{"num_hidden_layers": 12, "hidden_size": 256, "num_attention_heads": 8, "num_key_value_heads": 1, "head_dim": 32, "intermediate_size": 1024, "vocab_size": 714, "hidden_act": "quick_gelu", "norm": "layernorm", "norm_place": "pre", "norm_eps": 1e-05, "positions": "rope", "rope_theta": 500000.0, "rope_fraction": 1.0, "qk_norm": false, "attn_scale": 0.177, "bias": "none", "tie_word_embeddings": true, "parallel_block": false, "extras": ["capped logits"], "init": "normal", "init_std_qkv": 0.0185, "init_std_o": 0.0, "init_std_up": 0.0185, "init_std_down": 0.0, "optimizer": "muon_variant", "learning_rate": 0.00887, "lr_mult_qkv": 0.4, "lr_mult_o": 3.0, "lr_mult_down": 1.5, "beta1": 0.95, "lr_head": 0.0149, "max_grad_norm": 1.0, "warmup_steps": 200, "schedule": "wsd", "decay_fraction": 0.845, "decay_shape": "linear", "final_lr_fraction": 0.0, "batch_tokens": 131072, "max_seq_len": 1024, "doc_mask": false, "train_tokens": 560100000, "max_steps": 4274, "dataset": "wikipedia_en"}
MLP neurons of a small language model. Each row is named by its layer, matrix (up: input weights) and neuron, and shows model dimensions 0-255. Each number is 500 + 25 x the weight over its row's rms, rounded and kept within 0 to 999. Numbers have three digits each.
After each neuron's rows, "fires in" lists the words (lower case) most often at its 100 highest values on Wikipedia text that the model never trained on.

L3.up564:479465503466529498500454497521494449510539438530477539517464480472496485472484506495501492494525508536509476470526506507465471482510500459498489531483498520562475517481514504495460520525489481522528537519508474514473515503468502512496517516519496483520465513463537434529554526504498487498493526484470487505491444487494522527506490465520519484530475505530511480522527516512535534542468485509504482488533503524502519447527492518491548522497529464533516502505442489517471494492494510492533564483522507525519517509503477475528466489514464454471471492489520527497504488520498487492497508486514532527467459556521510477548563545496472517516484511500487494521476496503508561507459475503513468516466516486503527512503505449485492507476530495514512550505501488492458520529451520
fires in: "over", "aircraft", "house", "overall", "bruynzeel"

L2.up803:476476443495543448510492474525544499481519504473512488570527498513492504481521501522463486527502488504508479530480501493512481515476504523486519460501541560528492509496545465514525491519481502517510479495500459488507555486511502550506534474552507491501463499485482549538539462477487519505477495482510444494495528513533532539484460528511516512530478525469563554525473517495485502467496490491448502482481525516450545490508549497515541505491562488519498454500490482511501465494451496473497516517512437466506502490529509526516487498484511467499474493516476502503534496503486497515511469527511472472486516449497494497524536501427509477490519467500472506513503492485510496520510526487447470505493483521473509521506503496514524526488513561512493493495516465476483517472513506
fires in: "on", "usa", "recorded", "from"

L3.up1003:480506488503493478479498473467476506485488444489509479487493482502482492476456521463500503537480484522502453456507537510527517483531491498520484518449488497514473477518480476513494470500498571542474549495503508486508499476521525434502475508506520485532489464498486536465500522499509532512464477479524506517500460469491499542516457466525508444499525539485512479496490480468500449511485481525436515598509496490503461483512533514505490508510518541494527482486481536502480430494562478527487516504511551562555485500479512486509535507526479548505471516506491511476512501482513491506484527492500519519485475527470492482508501498491485473488477501507472492527506520484505481507494527541532483461495475479529520503493498519499441534485492500506472508533540541493534491509493514
fires in: "june", "students", "although", "active", "through", "indicating"

L4.up310:559482486472482510457536512547478533523520541510502509499474492452517488495527455502473489499527459498502500501523492526479508498485507484511488530491501480498455466487495508519512501542440462503504448525478471533504525525492497493463542510493524495481545542523497486527490476478482512451487484478523519519507447497532516524471475456508550504484475479512487497487508470478468459496544528521476491477508556494521487514550504485495515515507530502489516506511510456520508502491492488489536442523520475540546518496503496481555471484493523510493434530513505473497532489536484507494502484517486457473495508493550484457500539477536516518503515471486541495517450503553537484525467511513503488464524465532488508459527484482487513526457498517505548509486500489527460485501515491
fires in: "species", "second", "special", "expression"

L2.up861:487458437545523503508485489470482496506492473476503460483434451481515526489509511510507528472481449487549511525516500498526448491520483458522500500523529493456533528460490479488499515520447524526531504541487494483506523516464483508486524507478516544485509486533526530460490532489493489509480469510507469484488484469505535499469467535550483504497508517475516535499516481475520490495485540509468489486515527431492474460557496500476505488496474462533529449480479506562523496460496537465487505493481504493528538505527521492477501515501479510493504482520500468531475499526459538484509477534495505513501500507480543497506478524544464433521531481453491503505515513499549472523527481517488516484520479522491500490482527497490535496505471560514465500523465492476508510491520496
fires in: "called", "second", "play", "career", "played", "player"

L2.up338:471473534471493486443542480539492478489464528504545461477511478498497502479494476486494494497536514511521433491488553491518508521481429498510465508533447493478575541492558488485481502481498485519498513491506494517495461483502527531487482520521469488500492510523532502512535521493484549490532448498511524515545496514510517492470516512483543498451516496548499478468492484508478504500515498511445514487460494525525493507514541467493478518496497484531529492496503548438479495516520495498495503506480512509528514553497538499502475498449485502496518516476494516472512483480502490511535487501490484487541487499515514485521504515494495472473514509493486506474540525510484468471476475470486478534497510492457463510515525483496496582554498525515486448475499541506447462504545504
fires in: "also", "or", "on", "were"

L7.up811:524463471491510464513508517472491528532486465467468526493510461542464528504533534545476495513526505489510467471538496503506458455480513533507534461501494490479547486515496557466495470514476503502488515455493510485497522517476505470512482449515503500514512508468517464455541462450492483495506489514523481517523489500491469529484501511486517548495503512526493518489517511524509468566500482446477489463505503479470482490534500533517496523556514478501538462491494480508479489539554510496493470491451495528494496516488514466544531496519490513490487486505462474542511439518535518465522491487510496488520514550495548518508507490484526493504473473531446511546502496506496479505504533481500453458503491540515467532475515499484500514522493509503505513458514547454544509470471523
fires in: "it", "she", "youtube", "he", "her"

L2.up405:490478489487473520470515515458508491501491540470499551509466487473480447538528516465525507512516478468494461488458563505503535509539505519508501508478512483463480526464509483477436461511499490470518534511533489462494506466531493456488526504506487526509497487506479503520565481481487532475498475473442494530459496487491489505449506482486482519518503492519515475513444480532494518544478511486473493501486541549519497507489485503490498472539527502498510529480498489511481471514499483474531513534502491505447517497529531461507497512513492505491531532522509441519517508503529529529523459508525504519474486531558526499501479528484524548451488475491484497498531494527487544506546505491553452459463495544511510506533484498493504493490566506500463509496508509528519498529527481
fires in: "two", "first", "five", "fine", "three", "free"

L2.up822:469461486535493488508451508528499536467546487440476475532485485525475480501498464475541459547484483481503479526489448508524556482517509503494478502472503502532497471472486553478489474494507510527497494514472468501490502489540526508489511500455509525483548510501475467493531513484491521476503495474495462525464463517546498495519497511517526491478529512539483515518520481496495497491515512518554519459505514531484544470497563502497480478508530475471497513476534517497490474549486541542488514547492494536499470505543539476464437516528479492514508531465501468466540523523513526526499521521506511486511460509520508455498507537460500523487453494460483497495510497523467475467494514528528496518470496476498484569499474518523482524480481512492513506480533479483536484475481476
fires in: "states", "story", "union", "history"

L7.up959:507499501490455488481417529501511481488493513481520503526527476500551487530466496498535470476493561521465502543484558473505497521488491519503480520456483491552522495518489521522521488500486517499465527462536495506488477491530490460507490534476484504531495512494505489516523510449457484477523520495497552521489504526525492499492506490471502526504527480517489529490507510496541492481500477547500537495492500469456523481501568508474501507487514487510490472480495491462474550509502520476508530497459549522565501496494475485513513484488487498518493485505499525498463540478521480544477514466535523506488477479546465491463498480500511504481475506496497521529481491524468468553480491502487446468525519539487521486494506513465479507473508489586458514446474492470531465473525477
fires in: "as", "to", "from", "in", "at"